{
  "d_model": 256,
  "d_mlp": 512,
  "norm": "layernorm",
  "norm_place": "pre",
  "positions": "rope",
  "parallel_block": true,
  "beta2": 0.98,
  "decay_fraction": 0.651,
  "decay_shape": "linear",
  "steps": 5637
}
MLP neurons of a small language model. Each row is named by its layer, matrix (up: input weights) and neuron, and shows model dimensions 0-255. Each number is 128 + 32 x the weight over its row's rms, rounded and kept within 0 to 255. Numbers have three digits each.
After each neuron's rows, "fires after" lists the tokens most often just before its 100 highest values on Wikipedia text that the model never trained on.

L4.up329:112151179109119068100136090127124126094119122060118140148139124109164091162150102096153190144113086078180107176093072146103171113137046127086189156132077175159171159149121158116117132155145170038151141135147111142112170140107094162089100091098053112122117081168164061101150124107079151060187124156157141104129170182081133142127159133099145133103106057155207099137125096145159137145152155090140142163142112142114142143096109103177130154174083116102122104122048175180139138081135175088127156102162098171146105131134128097127140161143127163151135157078117105128141132070105097082157108143155098106166121117133196120138164127136090213115162103125118171127120139100110103092126071131106099144103175124168086140097090147143134088104158118125088170156109168107147197178112152
fires after: ",", "1", "5", "9", "2", "8"

L2.up463:146118171131186097138152158102097120174153069197128115166143176160150126142116158149145107129174093130160123149128137111190195135193143131139187151156155159173175178135114149091160085119151139094122074119140106128103149000148144166164096180141092131099126125084138137134190117141104108101146138102181092184112153111124136141128094120099122197132090134135121082104117118151149079093057114112192170177112106154126170130104156091153097154120132102125101117169123114105137155002145124105083109146096126109069149107085092194134148130187100149144136142132098112100149117068121184091135087098135138163156136090103135107162143091134138114115129093079156088105122104128144120160163164127100090170118172169132140098132155145134166108120153102084127130183152114127070183193086167
fires after: " l", " |\n", "|---|---|---|---", "em", "v", "ri"

L4.up274:141097135157175088110130149128180103042091124122137130112122126115176150145088107163190152146142148120114150101132117129102127076160132155141172159142096099063130122106101181127133098083151144063106140162214146168106159183163131058121094132100128164102131089087092090119095112124089138115108138175141031123161146174119090133183130075162158141152135120109134107147092125156153058142061132146106124052114162097177151154136156090104108146151101166154174133073094115157119116138140118120130124110167138171141120098198101113137097167077135163081152123128103144110129094090141027099159116156144054126182106136154160123075165083134124116117139083108111132156149084150103097126102154118163085121141151157154199174080097128088192169094121144179162154103156102167067111140133110
fires after: "1", "\n", ")\n", "2"

L4.up24:189116129125168119139152144117129106227171150133123125102115108130127160063142154129133139139177106143137118150098113111123102125163074117104069165085143106165170141066116106091146094106136159111150135132159055117184148165157105121116164142179129151139099131116089099055180171102122113113131171128127079135115107130118118167128156132147091082126116123130084092134066169160092166094145156098009088138140170122122141141090160100182100107171149215108180105147117116097111152087118129142185100138123129115119150089082134216155121082087111101146097196129135099074110105173125100109151161141151159121170144108062120138095117061116082191112143146099096141104136105078129140134167124185143134179142152117147175157147076169114123104112152067133149086120167085090190145094163170
fires after: "0", "9", "–"

L4.up195:133144178122140118171159151188090129100170130066154163104104098122162114079117082098164120092091094094118095150080121122070159142161136178117147151157139163114138158134080162131132087086119125111134127139140123119098154176141109143130108128157131126165166100053136063030120174099086138087135085150183116119103092102144116165157107140098155172109125170175164102170103108104181092178166190120122107149125057122096150159084157113139191120130088104108217191121116173086171135051137163096116135107144128159112132118121115093153068088146128128144178172120099116072130063144125121082141148095091128162148184093149153128114171066097152139112104140126073165127137189104110116077139070103176152127175172135149166139096128137077154129110176081116142130197128138162110151144152131
fires after: "\n\n", "==\n", ".\n", "===\n", ")\n\n"

L4.up127:101161137151137112128085097136156151115148123065199174160150115146173132126131141121133102159119216146120109145144119159077111123212140088126084165145108074178106099157134149141081123127090162131142123113098192171122145164118105151161174152128092159172095110129129094103102065073067065135115160126132123119196150128098099148151148102130148147138209133141167207129114131115141132185150125132184092073120039104086133086126150116146127162166089160125134105128158115134152123123136093117149113135146103136078109127097119187144154177161151157149098094110110114111116169118163174148055132157139139180139153092160211120140062095126080096138138131167113141101149179146130150113105152068117107119089091156172118082102177071092121174146086099190170095130096096152039123132149130
fires after: " m", "m", "°N", " M", ":", "ive"

L4.up308:099172112108092124123134082183181102070183119132175122156182109153176075121105150093165159122145168078076146134089090098159184107138153119100121150116151160119153129069075167101119147071132068120139143134110179100081139154138090108069053130090099099104106120168149106151126171118144142097161046148150124141109120114142117154153162154146159192112124117152135095114207122153106129164094145096129092144120114140150150177128145156162191120117086104145112128149071149096172124059146150095153090122176118151104197128169117109120098117154131123062163053118092198113144141063163098128154111096134109119148136120107175092129133089138105102114086119166098153147146117138071057124149142114082159105151155137116082074096134133150213128112181127135123090136105075179111170145110192
fires after: " ", "1", "==", "\n"

L4.up117:074165104053135182069122105132162127134162128059148129151099117148141121101132138107117124125153106140095126093122130124139141143095145157155136196099116120149094115141145115088132131134135146132146095097161233175088140131116147121133122179098134131106123176088124161133099101167147134196132140107147121147172165094184088085174118064125152149114183175165182121153170073105132098170130129123161100109093080075109187159141127170145139141140058145137163096057168143159122102100203108113100113044133163134093164107166146142136148109135079171040163114107096129169087131092136133121163119179137126181083159117163136113112129075093154134104115134144143162142134184134132093114118180060073134116141073053133092114101157116103141126135146141209180149102100133170075164157104083
fires after: "\n", "m", ")\n", "il", ";\n"

L2.up415:131117138115178076149162118116142116079128125100123107108115132075121103112138132191119164104103169098118135105123141137141119154165174112135185135108127118128106149139166160141132128116143132119083138133122083150119132157074119141162074116134130116117140112138088035126193111171121132094094164152102055173185149190103101080154168095075153063162154134205182108133135059097146106122120152119098094123144113128113187156093131105076253100148134108134219095112120145175153140089170164146147132104108135168114156108115136117077108160130076109073101141104130167094122106130069084107157131133117138135130101106135160112111181110176155127151150101056076149099081062118168110113159131130153112125155204211160143145159151119141114144114133128124097167152162213162175076140147100
fires after: "\n", ")\n", " D", "cc", " W", "D"

L4.up47:116104149084079116142112083168107103059093078142140135131136173130144100108119104156124168113115109104084148121107125139165123104153127172112160170165196144084087168130179150043114103094082141150121117075163159093086144043170176105087132120076147084146126114170148121154115160129123128150162028139148122113043143143155147134103153085125089171062082122134177057131054132131100125172130185149137113076107141112102167126148134123157131138147086116164157077071151155122114190073123176131116082177142123132150145124151107143082133184109130147121070071130123128170078116056199128155095119105116149199198119138132131155119133127143203138144135098093084156133151141105115137163138121094091086122119117092179168114120109128129174125076125154156165128144130115148128108173120142
fires after: " ", "\n", ")\n"

L4.up341:107138110150173110158085156097119166105124127067106135141114060139078052109159170105126109094150127097153134207091129189185117141173137111085199127123139111118172101148112127153120081158152122151160123132163167106094135196117142150114062119040131111142168140131107109110150139121132161155159138158117163145147120193127137135222148126108153134139150157191100140144122120099179115138093142131180118102146137094112148134121162105138170114121131173142127157118139175169081057110083125141121202142118109187147123126145165111199132099138197090157107091125056101122131088108058076148152132120113060107105116127156128132121096165157177132099131140125085201114169091161162097097151137139078142105117109146065116106098159131147119138096116079127051132116215128154133120140047121
fires after: " ", ",", ")\n", "2", "\n", "-"

L4.up209:099116172119222147140097123222102078084151124081160079114084139129155123164154090109138190124103158090107098129127099124106108118081100111106173130088142128174181173139090161188169185116140114075122158078097157155103102144126112106132108097155085072133209131090079103111128181099091055119160153021175042121162136135112121107165148126135113152124147109145157080154148106116155161155108151101168113171100143131098129127084125145121177119145101113122099128109160137124150139076140148092067108138115086147118131098122060080145115137128082149089117094143152147165114111150129084161152085179059105087205145141115201148146153127168139150132138147099132131108106163171121175126141145103144125186110100123197053173147090125126177115125150138141171138120153125110128125129107107
fires after: "1", "2", "9", "3", "7", "8"

L2.up237:106149177129164073097189117094106117143161120038167167077138124123155109118150124098191148124120114112144098143139124162156143105131108176147092147109146156156114183196107123087161106077107147150162131105170123182110182141128117151131160122133097101150161088106140089083098150080068108081144155123141079120094140206121092128144100105073124158104138096145210104144083116125164157206162140123056160120091119094080192164101133093162123126179068112165130146147080134115111151089098126129112181119105113132118165100135089105118120141163120117108172154078087109079138118061131095107138114140129160153136120122178184110158143116160128174062117067095092182099157111148078154100092109133093100139177131175195138167072095162105150144084137100165140140173129103168118139123087195
fires after: " |\n", "|---|---|---|---", "ing"

L4.up56:066122155122108123129162172132170132106089069041176163169148135131173069123119156077132117133122076137120131103126091122224102081106107111150125084081157142121161127135103128088097106144135154113177111048147111164161141131195147114104070137143070118149127122174179107133183053151138140109129121143139182111066136138141124134104135196065130179142091143086136115114142062170104112149166142110173120113145118167123156138117115132116128064077130115196142141155164110103172125038127093153119117174133091172116161123123095142101155150121146093134155105121162174088094159127099152155079161121156128144133120123164126096198124087119114165135084111166160186140119099137114124085147106130144166083129077172135124080172182117096130133108136106066181100106132186149084113126049092
fires after: " ", "a"

L4.up312:123117113108110146109109109169129110085119092102106133090087151120203107115121088124089115106103127107133144153103123150160105119076132159146061122114113148152146102150133061118200183105129121172167123166072175137085098129106155131113123105097090131159158126108086116100113138130195125074073189104137181128180110129182123130148086138156141110091134098164135106165153125103141168195095138144174115148116128097145145154132103090120139167145118062099115195073120120119151084099148140178087079106150089098186097099139155148107134140158161157032117132118096174162130234159169119108130126170124108087185150113182143074179154085152175106096073159159097129124113164096096140101131168106141087136097134149151120118122254103111116150151119149130178173095140098104116115106064156
fires after: "\n", "erv", " M", ":", "E", " Cent"

L2.up185:106180149121097078109136142127134115173121043120147094148129183092172100086091147127151112129196105159107089125119164087143126096089115094115133170151164104155153115120147122083177050115101192140186091170078127161096117184182092116135163092128155155125086125161106122083138068137092118052151130083129150119045073094154121179115131146093108153128141092135139123087162072154130197161153123136164120136128153155124169156120116108138142149093120146127150111175075142090082060062110143157101102111178151146143102051089113134127114138136152165166169173116152113115186174111159108103100107114179127190130114101143129110116155137115114135073080151178126136108114092157133091117087129188104084145127092175115124178144181152086166080189150095090112096085125104125085125177147123
fires after: " w", " |\n", " m", "|---|---|---|---", "v"

L2.up100:143162164138107127123157119183140100152125101081138122106166174098139107127160161127110131134135073094129108138164133107139071121127090179158089107046138063133164199192110169086109081109110105128144150126164153092163083111172142091150124139099121137134135177165095121111172115136118134110141148137109120149138162164164121083091092085172047105115102142066101101111120103076135155096174137161109158168143086160119112157143106172184129158135074171096166141154129092115099136120102154221123168130143124128080107076130106185091098208114204088059113152176186095108151142116105240080161134166131107181071187084142133132134105136120160109121152132106128085117103139141090137123131141138143131093109100136108165125110164149099114118147132147106147123088135039154140195121106173
fires after: " l", " U", " th", " cl", " wh", "-y"

L4.up417:167125148120101078181146121115132047117106117145128158123132068173106157072082146152145146141161116129129102097077130065190101090153092151102146159132136126105136183138168124085126099123134098141106131130128143162145090129159092188148121172174107169218147129166113145130157146118091092096144066215142097135032134123072090114119168104108178112113130114112115137153155136129126075155094144152111099084128117113129153163143103087202186157080083101158095115116131115107054106084091082089188122138097135167091124123163106151117144154170122153132156139109117081081143117103125137163191165103132151165113126077110132080146187114175119111027024121148135138123197134145156135142135096141183121119182135161138130138124099128090128136152187090111117117097133099162126149163113154
fires after: " ", "–", "ax"

L4.up447:068183167135208140128138134070063154081088084086168110093141110114113083168135083164167144109141078081162122081114080122104113079135101158119138095157076153146130148113148162097093075125113148064116120149162135124145140161118161187132135129166083143167143165126140102141146100083064129086171172198136161163155136139100142122131158131119111130153109101175187101153154085159130113158140148193154134095157136120110119140113162042126153119195108201101122145145095143124099126135113137094135133139126061188096122113126121128115175200080126145046208107088119077083121110129079115128153140130101123134159157110124162137133183130132129135106152121102069125094114137111150164127094097107177084088116075211130130114086116167143109174111151115163105168085122136174077184134159125
fires after: "0", "1", "2", "\n", ")\n", "7"

L4.up400:128099129084101139105120074194159111124144079140127052168102119124184087094127088154128165098126113145078052143166144188154156103133098129121133148112134143111109124104179119099128111143139117141203062146142162136113086092137142110096094099125123121120142118129140074122132220135139120130143126066132131107149145106179171139214158128106068181062102117182138091148134109114165119154097121152119112097143110123090143127120132160136118084129109086117247166092118173109142062112163122127112185172183149143116127153149136075162139079110096089164129150138053136152145141168140094130158106127104130198104153100164199066138125107069134112124121120130140104079133108118137154154123132143113074157145077154116098154128241152173168149119131126178166166143152143108118170143072129
fires after: "1", "et", ")\n", "2", "\n\n"

L2.up84:113107174122127156132132088112064147109135123088149056068141143097121086186125067143144165053140143160093063161096132124122177118131134143151088112129132127197132105122126185152128128122128101115105098153116161093120137115133119097106105054105103101125147136163109099112138137128134199145149116051119111134106133151129160168177056077113036142059113173146129147128110162094094105097123122202152147093146107123127148109162167112188119158140099110085159127147142163144088132076074151108136122188127093145091147119119100120159138113139219128117164115161171111157181093141117101060165101128143133155107204097076144159173166141090153131094123147045150135151125092126149150139124118168137185112125054152130151120120172063080103165082100137117207101137109122121142165121077145
fires after: " l", " g", " U", ",", "et"

L4.up258:133145200136077116124172140144145159184130164071107136122125126124156102150216050112143173151159124100147146172118135149192143077185129117128167162165085137139151151132086125097150089097102140105128106136157113173153195106104147151076123126088107095177170140158142101103112099144065116165140108096142138188147150167094131172179097106101110122122210139158144131091133069094131123121114107071129113163106125069090102132087112147123144081066136144064191063136129163098168094120159150096101141065177142141155123185128111151149058105059197091172168139146098140107091146088124129143116135103079117186163160137121149104141115173119102118139133095117105155174155164128115103091154053156100106080145163118105130134138090155131180117130150121116113102173128183103130160137203146
fires after: ".\n\n", "\n\n", " un", "===", "==\n"